Part of a small language model's weights: 10132 steps.
MLP neurons of a small language model. Each row is named by its layer, matrix (up: input weights) and neuron, and shows model dimensions 144-239. Each number is 500 + 40 x the weight over its row's rms, rounded and kept within 0 to 999. Numbers have three digits each.
A block is one neuron, or neurons of one layer that tend to fire together. Before each block is what it responds to, as a language model described it from the Wikipedia text at the highest values.

Digits inside quantities. Digit tokens within multi-digit numbers stating quantities such as money, population, or stats, often right after $ or £, e.g. $13,7[2]3, €[4] million.
L8.up46:508524508494466435500501556547502456571472560509461528469534622562463531517564483535506491550539563530391476457551491495453520435515483513553509473501500470613492561381554514492466476472511468487524466451529505457476467444477450491451532518490531485566528528541496483519522483530480456426
L8.up107:496579403577485494522550509518499515410547477485494423501537561463455480526539479460552470507586506491493471504540473508539485495507455459530431491506492564542425510529550472409471487472531569503531535368509490532491507508443542440486578446435440516457475493510516548556484439530454513436
L8.up248:531511468460478547573472428515579505511563550515504445483471540408519536501487466480489507499507489523436467532538444553510531464525476529420470541540494501527470484519495522469514504510463511516528401485490440559516513442525530496474471435457404520516468414538501520489482479472503504460
L8.up307:468497404512469559471565495509418502531539486564506561452646493482560465514547527528542509474509509517522477510547452500517480512419482525496473502512551449444498478479515469484505458485534408493467412493565537519511512501451434497446559521460518429507528559524518522515511530514488528485
L8.up555:476562559531529473587541488515517494533536510516503487479486475451431495454469442493530467459516509505469490451576524543398592447493581473510426502469491555603425487490493540534444530454576464530533483481503545590522464481522532467493583490529468455400540495473526547491466450504437555517
L8.up623:545474540528469453444570506458501558509501530513497446486502501500521535586550433424513502527461491515464460530481496581518431465602499490460479487483498561424439495507501468470509527468519526534489480484483527478520525549512507503530539484540411463539507523545530490514576487484548529539
L8.up630:528460476495563531445510500490525451536458440499477549527525503477472504512556524492515430443534563492468551452584504467460478452436450577517486541438530541442488502463531487450448534462467644525435472502502468499495503445469500524500435520446496429498512478489550456502475475468461543493
L8.up665:510419583505525465498502505504449472516531525510468511505507525486440546496518538520463432496475552411450499475526477469529451510543526488547585529474486539534438510490527440431503513463442505490542463450516513442461579501530522473510481483503454456544494546549468603608509496488500559500
L8.up740:447423455441445436496538574484453488448465477544589528516505513533512491449567527518475439524425513493514544488522483516502550433496530528497476466579543504501464497508464471505444492496462525503542471466507425499528497448548485495476466458476494436498544496483552552418519557512461575461
L8.up783:546530578499522549426497464492525532509534499512543508512510494542483511593534467470512503517573459601523507497488492480539517522498415573442478570506490534538530530481482387425500440468483534538489504491494475486541472506399470497516484477489556461541492520488535544539553502502456476527
L8.up789:541435560478487464484477497483497493496514535492496485464520459541522571507514484500536500547540509490532388455478467531459564398466473499470534518512514528470451473477530513527495546482450445538570472548474498543531523442523480464458490474511561489558502505465499485519548495456499426514
L8.up886:463511469486555541477506505498529450502505464504497575372550419469463521506492493533480417477480486477430545487517504495457559480456456470517515570444526461428534442478545503553442504456434547534505469540503503493471558580461471479473441486504461509531476481539455544473505520529431556471
L8.up957:421475488575477524576508469527454476557552507537469480494555508484506517488469425529528522456522553482465449513539504582517489494488469504468456507552547549513481461448498515511405429476505479499493531458522477530465493485453515478497535449501498477513474463444532530587497485501454497508
L8.up964:446489592562487533478503499507563527535625445482493503468568498475479517567507494461480492409427469505486536555541442550525514480501425507462482438476504488568544504458570523514509570507475484546511515504553489457520435447493491498542494522516525484476521421473492494441486494503455500559
L8.up988:467490441533482518542589483516403490528527489560556567529524524520517465559468428487471457404496516502511517469510444479526483505535464516478459522452538450421489563499498470519457430567536410589502547444556515446464476532439520566478553433494463448529475525480510525505447520490462479459
L8.up1001:549491471464505571524468546492484510587532504482473552452520514390574550540517472552505504437457461530390493506554452554546487551465496484456487482585526533403438468545508502549568511512463556527548427415508529515506553518489540473465518470490485422573472521479477539460565471489433519508

Row and line ends. Closing pipes ending Markdown table rows (headers and data) and line breaks after table separators or final sentences in paragraphs, such as track listings and sports tables.
L7.up390:512466509428533491430527540537528501487434558542446598452546560499457465522475533485483481476454490517502470516546482435474520511501444519511473445473505520467487410453529455416454479480535506527466471461525537509514511460420472523485499475534501452528536554511517429499495540506516458474

Verb completions before complements. Final word pieces completing verbs that introduce a clause or object, e.g. belie-ving, arg-ued, call-ing, ref-used; sometimes table pipe separators.
L8.up9:412556429462573431457533415522504403525461526531533568467488517432405506530461488514493529512574525493535522502584568455579457502490468549453533507455545475466477461460492428469535515513461499521504524448473536550525483507436475482566504491491546527478537501468506473494482518473466505571
L8.up14:518484517489466481444564506444508501529535481492530526447449539504538572596514502530554494423538498435540508509643510454459504445457483536588524507566541482450489436512516486487527524524527513470493488515529530455489478492493502469565459499471499572530487521506497556486553528457506484492
L8.up47:479447433554504472471512507478418516554443563511500509509500557467464442502485512442423480519565499529528485540478526498431477538529556535542480525526529423557550406520538472458520451415510520517512491503555442460546469432490547494438504527507469614478507582483479495479519511484492565451
L8.up73:523493550529509491562573487459574482476498542484528449488528472458484552493516489484512415441500473505541467487512518514495519521506500553475510505522504531409498465515527553474483501470541464453477521545566505517458529504385479483491422476528470558507474530503414465450521502543491493515
L8.up76:545383502544472474430446458485492457483533513484546426482461458490534498506467528481447541500493531483467520482549540505494445505491498565485512508481468492461512502417462528559520451568490441524494547546508566483480516515491528501550480518491466499525483582463586519483449578515550490536
L8.up203:462434498494466493473577520469462488528461549497473524458407480489449577516465490507462502482544491521433451554589478439515478500553490541466472505471417457520494495533525519424528469508477474480501524468464528494469487466553544524514552532543498565438498598441595487482443558577440525539
L8.up222:591539528494486547526540523519517471451549551517525482487546586496448429545470518492497603540502448491464484485450493426517522502434491506490523498508504508449499469518493431513546523559499523491511532450476526484465503484462522476496495470556501457492509520522444524465501559511510414596
L8.up296:499532552460472513523517462551535487484485489539448579477482548501517494532452533509467519529478507492488467513538547507510439532568482534476499503434433555481557521496499482504510486495470507488542484532516489509478476547549570521535513510504476491523488620556492548515491480541456535524
L8.up297:527449547454509503458525469559529514599506524537497541464544506477418525521572483508480474525476484536527511476504500513462470560479465498518493485591491438497561460525410436433449565390548597493531466449498499454492468521496548441519534498454568442585545520489510490597557471483497527499
L8.up315:499470549484553513499457494504489424498506556580462524479484479578502502524480584482521529505451508442515568494501497490474510504579466502494534467466514550417515455481496494450492466440543558561481525512480471482495589496477522504527496443462477512447474592519519571507432492614474518507
L8.up463:473489497454532502538487516517431548516452532454429467394475540447496471504514510485413505474476493464496488455566479494422478483540447495438512560523584547438537515461474520462554440452480564465498455479496529478421549478515539519525471514409513445462515501496532538489526505508468510482
L8.up592:503528437503538493522543489484497472522463440455526477465450495495534535501554515583522451518508510525590545501571450493478521494491449499521496503490468530525521485407597452529425474538516487479516449452470559520478564557485500508541475611484493482507530467474470431497485508475507576499
L8.up679:493485528480535515498511437535601497524523512486448474433457543433527452476498587514546518530516479517512481427506498564510539505557542489411485520489473577509461461489463382481541522496460541526491550530491577504496478496490507418459550487442528447497515494423512511470472488530496526498
L8.up720:513491456506527515450431455459507504502485409449532488480542395548548486515451467524490415474537525482482502507510608521534434499443494554484559444569534445497544475521490528546531454515624467456549485511483529523505486536439533500589512441521530453571481565551492453487526469528530466576
L8.up796:571476603439485551487472512453518547522521577498468477443491485448464500532552478588490517499520477477507584479556557514469507545515551517505517510519488481484467446487446476454462497507532550501484486554546477455471483535492513472508536543493482552519492458494501551487504472461429584490
L8.up1019:474497499423527521488480489501529440481536519444520456475410524495462459476528513552471521540444464494402473500497431523475561474461498553492529444507510483515509471483604453499569428547537464437526473476509533568481472486466485497463434455590522516488506507493485447529432491453544572523

Subject noun phrase end. The last token of a clause's subject just before its verb, often plural endings or "and" joining subjects: "his father moved", "buildings are", "It is".
L9.up3:555557490448449516529503524469545455551448520558474567468544557528598468422561512505521514540444524518390487461541481441537455470484512528475487489513440530435487561502496523511503521503562462493480407493477489490542460526529474483497575485557504474539495492561500504519503418552521505499
L9.up425:524539554489521520563488523548526479421503514499510533460528543442588475456497476568537605520468535495449512499565484447524425475455474531470620449545475525436478475471526483579476503465479567512509507496511471491532477539511529501464585494493498473542454528506522536423507493541527505495
L9.up458:509436447500492406557466497573577503489574462534414496506506525522542491460465455526572543537489502507553571472445521486528484499513472525453517428511444493427517505456570512542459459464482497537453547450527518534469518562507550511492480543560507497501538449507461453478521519519563516558
L9.up539:491589465526466473560524542568628507479473490564541546525523492437565502473565510550529497503457548507417528493471417511541434492565545543475490556502531445456550460507500499550510443490467551435528422443475511567458542493482507477537475532458516516475492475479468491500506474543515492468

Markdown table cells and digits. Pipe characters opening or splitting header rows of Wikipedia-style tables (election results, sports, medal tables), plus trailing digits inside numbers such as 34,488 or 58.09.
L9.up328:502485505590469531463504508501476561526540462532491509566542515433504475585548542506503453508453503537533548514526443516557454418444485517544480477504466465439445567495476498543535545501562542580599527439545564440527524483449494499513470514476522398488534540466513537468455543481514508484
L9.up625:462466539609524474532542534509543484426447479505492514500485507498477537474446531495470503535458477476490593490508515545489510563497557487512458538419534501491519515526561525490546470505522519447485497515491441408473555519524514502485510485469539452556550460515535473490518471539484498544
L9.up699:496429487533512511504530494548445452520533541565508486488516545562489514425574493518505514520576531541496522536471476523478436397558491505476550440520385514539550545470485486499450507515578529527488456518581518415484488504503520545485486573513496523498489526445507468536480507460543512510
L9.up969:464515521467399487547554559452488550504511495550497464492644479532483597480461563437563481466526461523473548504510483469438594486542522525532533507473518482506496459530478534547452538586521454497519499500525538498463563597480497505552494505551511554462489525459455497500432594514544543534

Main-clause subject starters. Opening word of a main clause's subject (the, it, which, he, its) after a comma-ended introductory phrase or sentence break, e.g., "By 1955, the squadrons".
L8.up31:481480498544525507549532444585501514577463538407476532498484444503517578505547495452482457501534467561497503479595483486551530436491501476454470478503452414497507454426480494526592554530549564560479432485500545498477416552532452444486464533584535464514519469506537518532507515451457552466
L8.up80:546528475438515427550525536574541466459512481543450531465503482479517468470493475539539548476496566454495533515496521489515408498526520570504489434531556536451506483482508473560509485546501574548511420487462474516528515530484480493474529543480495439591486518530438561485417415521495454488
L8.up154:503475466568456438541547488477489505460502463474452460523464440513400588495594562541531430515484440511472509499496473473532518492491468551564524486463552549444469512460513558452468524531519504534503546458542530515568500668538535534530467528513587499534547492452380406482530569529468493511
L8.up235:543500430507549541582548590537561519509554490525561506458490446558514477544488475492435497522516500483518535532569482534489503507523536540492468459482571475504544515494532512471547459514549436481506458517549463478410528440500476463514363479487474503454530500555532448590513466456540441492
L8.up358:524501540497439502535450551545508475492453479464558514504477551536487441499609458512549526542469477523458520532509545538401499506468527564439493503493431505513538471476483429566460489513473591548534529467497466452500505470515552493497511517497450533482494433505524543470463523445549447468
L8.up380:533570515480581488533524546523452472467478423399501511439472501524490515476515531516588516452531468514565492491556563489519541486439520519440477418463491504446489445495521443531472514526497528518464473506537504531479521514477516458528406532483500480517489407490598475531441516465600465554
L8.up465:511502473450409479567485489499507435460513524487465517441446514383482531532521467545520495478480547471505487531525517544486510488429544498531537546482578538419536546464464498473540493509518592512566490394454487468511560524527432470523535581542488513463533478532465530433505545474480533502
L8.up528:516574434538491530573532576474501468424488505528552527508497479559555519434487541524532478482486519489458490453516495534465440566504503486468410527482475448557486477423475574437489494490563496519496482503538465480453478513554468469524542558481548526407450428404480520560503489448513521473
L8.up535:422524526521461509486494523518524578489455441458469479417543482499456454515547555471608471471502639461523508460533460446505411550422520575467530482486539492476567511491488514471478510574487477520515450561478488500494562545472534490451516467465471506515478413504486485572469475454532538527
L8.up581:539483474588494490474496561510553433474476494457548505548450476502555480518579554513526443514482522501420539517547500431520507507479458505529458484526556479499521489465452538551487538593471425508506591396467513524506525510501399537448433547514490576469522484452444477504492462552472453523
L8.up652:511499517512533484518428548518577493503465468475449513538516548530499503567474464479463486489525497552501511467534537519518481394491466570483528473520475535526464557527540467491520513545517552508427464520502519596442540599543521482433448486478517537556499428480511408460495529461559507527
L8.up719:466445498499572438470554464537559490406525545439502581439484536516519428482527479485494524482498510461475517505533498577553471502521492515452502435528528527435468462477486446509515442456431504469515461494490506538427478505504498492551493484536534417519564480532493518428500550515544489594
L8.up778:571562467453431531484454535496515451513455571462504539456551497504474502496519463433466461435520485550436500570562453492543471481488476441454422520498543503433476518493556547504540545497546497418491553461522514534504475476521524443469524469517466399506578481476526468506455430476518536525
L8.up806:513522474448479499509527550491557442484492552574460518446513543455573503455504476565557581529432517500451448548496512425545432503482526514472504408529494486436562521494517525525488439488505570485468487512488468520536517546496519477466530542518502455508550481428473562469482513542563493541
L8.up836:522518493528447533578536474487513523512523439488475528515495478535495554497537493540491482461562462530476571516477544507490398459485535487529500476555503451526515424496514453490526514524425544574546510486511558499425469434565448456482402586465451478455542427445498535477417523505582498501
L8.up981:507506528512520514496496492573578523489454589456474481468495508483520486539526496457543548440467480505529503548463522424521523459521443575454488485435507519476545623547464385547538549434526521498531509509523503472475558466419491503500452547500496455506494481564599546555483517527502536474

Verb stem after subject. First piece of a verb split into fragments, right after its subject or a relative pronoun, such as ass(umes), object(ed), last(ed).
L9.up506:559474494531496470460453503516488493520503558496489533488487454514527517565499439496487440464524566467439544506499469473528438579491484477482490454434478528523530506476504557492531528478495522502482491460519497489443493490519478448554423590564423471524541482501505488480493427558508554578
L9.up530:478495491529487446447566486521522497567445447537540538507509501533538509493520476446529483499504543490521498550455498496487558534506495491520469529441484487494592450473542489462547530553493511503477504524567500473450468610490546446547448426519494481555498497486485515563560429504451550509
L9.up607:497515598415429454501483460513545491488467545517454532472506543482522501519461516522479511517444515521466452536514513460563446511502513565449494523460483575466552520520536547464538473507491502464542462546482518496493459529552544474570547479494493506516502600556474507489525448591447575538
L9.up711:531498528482541527545462453517452497568459465512498537515474524439541550540433462494509445494459455469492449532513496519588441522535452526430469568472504595436531526504525530456491439541519460502477511500479465557492427528497527502456520442491561493476503491496527526510450494497458479501

Places and years after in. Place names (states, countries, cities) and years that follow in or a comma, often mid-word, e.g. Pennsylvan(ia), New Or(leans), in 1998, 186(0).
L8.up33:542486527587510472443460473472471464487565478486523433514522475551480465480444380518427507420525548541498516553559533469474519454483482566577516462559462463532537616498534489535488477476468513548568518509534471514458491479516603512499519538439474465481504552559486578529515474446476483531
L8.up159:511489542517453519536479510508480534511511498487519609489575502490456465605539464495471528473466494441548474512494540529407578549494523564498478501556504471538585530457455454570512493451546464438527454425527512463563500529503532483597472535552486576464517529440505473468473504499477527459
L8.up164:490574484565525479501484509479586434494490523458452455526465555503471506514541545455509524489496533491484523462486528468515434549473475568458400563464534548545487499529555555451481503442545429500502492527428488540423460481523442471510548529462443449522569517473502462547510561518519502466
L8.up259:468515496526487483511495560564481500460512477551504488472471476489504476560525512444571495508515504494498537509520450430460528485415509480467452496546553545503505570491498526461373535531502505527556487534501445565402515498502507474560523428518397554516516552495573533542479519527462560516
L8.up280:532514486507504470499560532530564522466530454485449532491489496540416432446516542530520508416465481563496521538548525536517485508354585459530448462514432385483558516553525448507455508405558534498572465467505465471496489481481499480483502495438560504503497542522496507520451552495511433515
L8.up345:500537517522475473495511393538487519600457380514500568516476519521502501497535449499429468447518528493512553505456524449474520474525462512484460407530479534448553579513562492475426554506449523515536517497526550513452494467555469499514438525460464581473537483525488504484491469500484487540
L8.up390:503489558497511512509500479442448525456549461507505539450452498473530448550487448479517494557436591489467566461500485538502526451515465530497533544544493466524440497582588516538475491512521478468461460508497539567540523510452538461494552574521520500467512512511525492482398504458476466506
L8.up435:427496548577555536506526424514461512468472510503444536427494411542469486531511447494524554522563491451400492491476441504518502487473502440484547565555471476457588551525591532428525473417512474500476481501593458475490543460530519513537604493552481469432518516512453461468492540484442477442
L8.up494:485469465501599523465512538486432507509502434482487481453433535534426485494596459583488481468478497499473523499519485517465509505528470531508502507552549471470502477537518488460530458499490471519549487491568536491483498506575536506476501485450451597548541531483490446547526500493510519453
L8.up496:595535564515498473467421502439487481521475486544513550512473470518518421501569488499447408550530520458535446528494599577502553523524527475500467517499487501468486529509526480531472521574458522567513474491494428534539518452527498453518557509540448453479582521460475517518484456491537470492
L8.up512:515456489512490460469511475514464538596523431557548498499466498520474448533461512537539519474534473537514603484475488523470488449541507509525481480542505405447481534541524592466502523540485468463473496532502498593485539478473547522526443515514523441528499572498492508536466467448488460513
L8.up640:413447454579495485469552493470511499469501438612539506448483537557423522510464449509539578499538571501470518528499515461478550499527485530448521484544528497493556447457520471529491575569502592524443531542552398495474426512506467462461452489509569507534535541514452509500528445507547499544
L8.up685:504515503504426488518437448505571435638519384558529531487524535494531503479512418435491550520554533508476480470554386483476402429426595538431429506508517525523531515475525488506555502489501489443513543542480471539543474467502525510481549453542487516451514476487472476467512579504522552548
L8.up895:575553552521539554510400491450468449550459483481490546454466485488495451477557557548415457529525545438470572486505539488445521506487493535529536529494471457439455475487557472562541573577570458526489525436480442499578565481440452504487548549529488528386551507527502526478493431485493477506
L8.up915:475532527491494443449521499500498515409482543502494536438517553453552479502528519543412442564510535477516512474460496479440546489466533533562498542565494465526450559475520490470479508450502429527482599486575459485561452477556494486522598482489415442444525471493480452504512532519438494542
L8.up950:516489508485433482508538536413446476509501447551474529484454484504516536515591526475434477479575542416470506531534459492469496514365555501559522491462457426472506546470568549511484534471479452575567511479527459484499581504511445515420512513511528507532457513514540526403497507447461502482

Upcoming place-name slot. The comma or word end that closes a city name before its state or country (Long Beach, Johnson City, Newport), and in or of before a place.
L9.up54:456466491563535498410516555408491510464571524443573537559424545544440466454565503514527507475483477495559458498530541474484508479501515486526539451508481500561495573497560441530431536479537486449583542512556442460466479511574516494545439514485439530445547561498510477536541427481518433566
L9.up216:496510577533518502484480450436549521552486520504515514527464491509501429433446533527469435449531459531483540549502464502500506509428484539489524534489503569492492470492517491455423493528527512459560516453572525429549554533547487546545507480538515492420519534549539537510539469453501462486
L9.up220:489519525561435471456453485446424526545484466476455482475514511509453511411540474439499438585565464572431539466459518441530592469441512485497485499509496498499397536454490543447517497438532531554481508581571480490499397511492485521560422529516488500469538502482561441543512444505506487496
L9.up519:456561560478432444480497451464455525591530455575435510555534523519531488449483541493435437478524484483467547456516491519477531471556444544447567566448460512488487528502494596469435497440437434526595448480543551528507440470490510483495458479466510474520520514508512469456575434512580456532

Year-completing digits. Final digit pieces that complete a four-digit year, often after "in" or an opening parenthesis, as in 186|6, (198|7), 190|8.
L7.up716:512457504499409513504510458581452471558502462560507615521420511526435504479518509536472524425526504482407559490426522509469474473457465539543515533573469443489539492506561478417499446492483470523490550497535521471455465470501532498478540552474447492484539518488461422499415494519538491418

Word-initial noun fragments. First pieces of common nouns split into subwords, usually single letters after an article or adjective, such as c in chest, d in diameter, sh in shopping, equ in equation.
L7.up850:564493419444460521512519504517558529579510546536529497392495486471460454457448452483531488536532518472472476501493429485502507433530526438492486489502514500425551463523461447485535454443564461545498531444611494457585542611507472514491492585531523494506459518538496484552527465473492531544

Reporting-verb word endings. Final pieces of split verbs, mostly reporting or thinking verbs that lead into a that-clause (arg-ues, expl-ained, ins-ists), plus action verbs (sec-ured, withd-rew) and some place-name endings before a comma.
L7.up482:503520511426527520528536439502490523462552471525452512504477510514503523585532551505488502501536425517504543492463522524449514550521548521497485578539492536474385509498519445482542465511457483525551428483515507517379473553487562456505558553468549513532540514527510518457493424446419549570

Table row line breaks. Line breaks ending a markdown table row or header/separator line, before the next row (election results, sports statistics, filmographies); weaker on infobox list line breaks and mid-word pieces.
L8.up16:474463576500496509564539489450478481488528517398448443470495507546481448470475483471469533503499514529486419508453538518450577516545487470524513489429464513510535487457525536469428479466458508506500547481513461557450485474447536454474492550505492446509567519533545478522561556522472541480
L8.up219:559477514481509543583489492566493542460552500591507545483533587524527474410460470518472459540408484528478470529526474469517553482526500534557490517537557471432499552527547415458485460511487497505514499477457423520498517611565473525463538552531431453485477446554514489516546457500488514476
L8.up281:550495522424485512529435523482447482446482496545515504402505557501475485486408462457460457476515533552482422506556497435528497485507480485515492547524525537498443417516539501440524481490486500419486490499481500540450541501451442546487523506521510462477502504440432465493449529552503393470
L8.up310:499500549558521518493463441489458439495493527537549504469506466564525471455479494456533430452480448509465546504511508522591562490550416490477476437504490445498560532547586472514503524429486529450530534439541552502475495539513477527453518575573433517535564527517406504465489421477534483466
L8.up381:519467519482443455487480497495511505518524464491490457478489559544510480490476455494503534496472513470502452551507540538527451474499505494532460532523588519463462491435471557557558486538583464483528492406511449546509555535490498488501508530487506484474506462493438502442587511467444529524
L8.up448:546507443471553470481420497533526494503442558537503556458512555534479478493497538509456433489581536534498457528581477445465528555540385534482517538478542488427498416491478461461495510434492547511513483449463480483529434561415459532441525471474518449522541571474473507425525445519425563493
L8.up480:595481478499502510494497485543504513544575477430485534557542548585478449484473412511567509452450620530508497544505511518468437596457544517478451484588568471460509502471451387498479506426478476490473546500493469527495404481512536512553486560519471467463518441548509531486553509413479531531
L8.up620:445542486513480554475505517491500532476467509500617520542500446470485539379466497459466488472501505576437499482450527455571502532532444539484468496433490572488468449595522563486526551532492535472547573423478440515468459558539453514414565511510471500507533504540513469454507556546563555442
L8.up649:498470549502557528499484554505485521422500498444543578504476554593484535547528481499448537491539583397549524531477516536485517518491413535491486531449508481491483475506501494503482491461479467554521515488463477456486498457525461472622492540395447473533530519500395437567545570493486467528
L8.up700:515573511583492520541529506546511425518515455535533568509642482546577551529499434463501446513532480501465443519513473483503507450496413560521572507470463473547480455468501502514567488417464471518487551575497501494488553483533472499554431424479574541504493475517534501506464531496481517569
L8.up714:502506526516502483531545492488477499577535508505510556464503443532526407514487529540554457445527566574400445476564422458478421511499547441455475554488587594514464465430538489489497429536509550498511487398542522530493410597520515453499528508462524500507525512483463472488532460522535448557
L8.up817:536487525507498530392566510566507547560467522469461539477499509550568464527428469509457486546546525465548508507490481442501494566480521495433536563506576551457500488449447481458510491516549530438484567439519434503480505424461478501433455544541456446497535482574512508508544429513402494523
L8.up824:525507587440511607591484432462489447474541523472513574534559496556497492518535463422484518458530478519496456480492524487474484562437507515564433489499500466491482444484528528455523431554480521606527472466524443480491529514522445555588514548526524501486435491449470499468476483475500444437
L8.up983:443482494444489532469560602504429482490493536466503500458466483474495436592433501509480541531557521450509402561508518563523538560464494528460498481479478507392515485499510503427512528402502521495520526423487529498569454534490475515517500532501519509537505548492465474470497510511462521517
L8.up989:533423549478500528479514474484514494475526522576496511560499509489603549589485489517494453486538487520428461507476458581452472475466525532427466466483524517532431524457520457502510427542527498503460549561478467498438521481500546489479499558524540529458550471454451445509493472536573558507
L8.up1006:454521526559476467500545479466435501490514561483493477418502524523451618431458542601482531525515508483444556529577423471511570532452514488479481498442481443468476493503551465522519446512465481477492456560481538560470518451561526501547484438546493588573511517580571506507446536515504499506

Inner digits and quantity continuations. Digit tokens in the middle or end of multi-digit numbers in tables, coordinates and census figures, such as 1,88-2 or 0-5″N, plus "of" after quantity words (hundreds of, five of).
L7.up837:505499525530489486478487482477482477501583466487587564471574469498526538527457458475513469497441486461512477551520473484540530489479473465491440425563518469592468512483459512445563497493558536581533464491591528482454470546497484511529466565462473506500473544562503532502488476493541483530

Word-initial consonant fragments. Short consonant-cluster pieces that begin a word split into several tokens, such as sh in shaped, shopping, shares, sp, st, t, sc.
L8.up115:461528513480453496486512425503475522448566535483507533447507472483509518502472466518527511475493524554430523562541508466562451521482530502554498437474497542454471435501475490493493465495441495573473472570512588544537498599496505538486508573443522598508470544475518479562522505549501490523
L8.up141:488453500552497490455579433518544522467440429486498532491532467532515539442574507430462489486555499540484538516577498545483570557477518465476484474481518503499502557472456511431493535500497501486486507550542513435548505552575445564393484425418546450479498464554534553472518505464471470466
L8.up143:492456485486505445495548482528522484535539428539521486478491512516487459482564485532516526593470526437451572572461496518456450505512478510504484551491491456513530472418515524506429503418493478563472498545457482553483525530585491560548472485458511498501550531488542480590527540481492458498
L8.up157:538480531508493478460484493534495521518498510468572494543555532539537429445478480470442521516493507486503501561483522473463528418490530533517463508540551548406544499439428519479487509501460561550485463416512461446513605557501502458503537497584500519471503520486550478488534497538448484457
L8.up346:506527504450441447507488507488498481525461529565574454365634544525477448489490463453506505450571475482476468517441475499498479458497533520500469466460531454522484547468549473575545499505484414569466503529529463481454510499490510523512508580490517569455470527520529513495502534499424476466
L8.up371:612490506485500504489467485519512539506519567521496511441563514462448572491522502486542504567523481463483458529507469510406558372478511528453500497498482566543522466472425556481429508514532454544505482471453513470525489522512530540499465588467470453558520515528541504502524477471484541515
L8.up412:471605447494542487462492537495487470494562563526540516489494431524479516501470503594529544587487523490530484514440495454466504521537556533446496543507442442546560569473510510496500479525460516462454508504451478535502462491515561518517456504486505487449555504506546462507512508439436413454
L8.up532:499426410537474441581563452566495587518520533612497449503490434556482464387509466576495530548546537497500494478488427537502552462434554471472463500529503468476494515543468446487490510540486490486494524470529529566560505580489516501514503440407477483521460523472566497538457469462449523531
L8.up594:525494449560478502463507585493516414537565565543497539542521516474509543529515446496454537513506530468479565430508466480460550502454583523471510516499467458519468485504503481538459469548519469555503485464568459459604461499510649483519482523495535433470510558511560569550485499534479490583
L8.up712:509524494527463487478449434505461455534466428420538462505473477493523468520504505564481505489516594497491514513426424504461528442549485503497482489478509526503480541494452558538555478442444497572483545472553495442482496484536577552482536456492482464445485481506456608539469498470549554532
L8.up725:482494480539511448486471522473540513524571512426578511545486505478476537510492473501430569536514523485454526488499460511519468393493439521518483487499457521491504538463459530457484496493494500512505513483522514414510449544485522488461422560417490436512475562484466449579489470534489501548
L8.up733:506456545516475587554545471513448617477537448516504509552508453429508423546430360506517515526551531450541546563460470489440494463528558524502502468543439540576506553494490512582532513432458512505475506476466493489475475497498504509489507504437540453458442517573510509542489497460532508474
L8.up850:558519514537544513474525552456529525498506547469557474486547505490500532465471467503472483475595451445484539540491402496501546547476532498426465431539481575532505576451465459555482537459491521534370527498477586540485478477478504488554557487463497502516569560558438573485499506439532504451
L8.up857:482536479513450468490563529520484510585499474449524558511513515444530541465481517569452490499463516551525547455503455501530434486540537540600484528446476540480489464421395533578518570544451489580471469454460467461443475526505514530561434623470484525455483535550501449469572497540448441509
L8.up948:467485508475524542492471535429428555427540455454547510476442505540494464494447552525477431470474530493454536526481514510517505470469547534561541559484517493466415535511425547556449434508479533578468492515501498540513540463541547478549593574453558558519472536492442460546589439480453491513
L8.up994:560566478470521458477484578462490532483500459532556423458521443479446514547467588533504516462529440503490584456510489516514473426491539521560485492492497547458479468512507473539472441528464445504526444508467525529459517472526470531575453513555518512536489554450443484529523428550501508526

Split word-initial fragment. Fires on a word's first one or two letters when split off as a token, often after an opening quote in titles, e.g. "P|hysical, "N|o, t|abulates.
L9.up7:548537421481468458551531594508485497477457457515593515504536442441446434458493483478529548537483477479492521537440530513544506487565550504530495507587501565530464549465511486559530457539505480509537477529442459583449453465499546482525522562470511547470498477509491480512586417529506493436
L9.up712:396544524571475559598569393509529531509519529492526573488523472491459458594487493453507574499473499445478523532469438537536501480455447519481542515530487509513515480466462497488451497573480466548539538511479513460489522472514456488547460561423536471491569518530511443492501480477547472444
L9.up740:479455512498488515520562583486513492517531477537569543509539439502429413488440492587421470447441542473500534536479514538542489503462577521472521443500469419524500508528527516462478503507512507530505541455521494549504474462515522491515512604439553484516564494480522508462532541518473480416
L9.up833:426545475477493482556489489511501561540522477511514508440476505517409578502534474471523551534517510477475515527507520467514473383468414495485468545537478546430496495555484470518588531551466487567481519547476459468428510512478395454509523548450498442460404447508496470493530513504455446465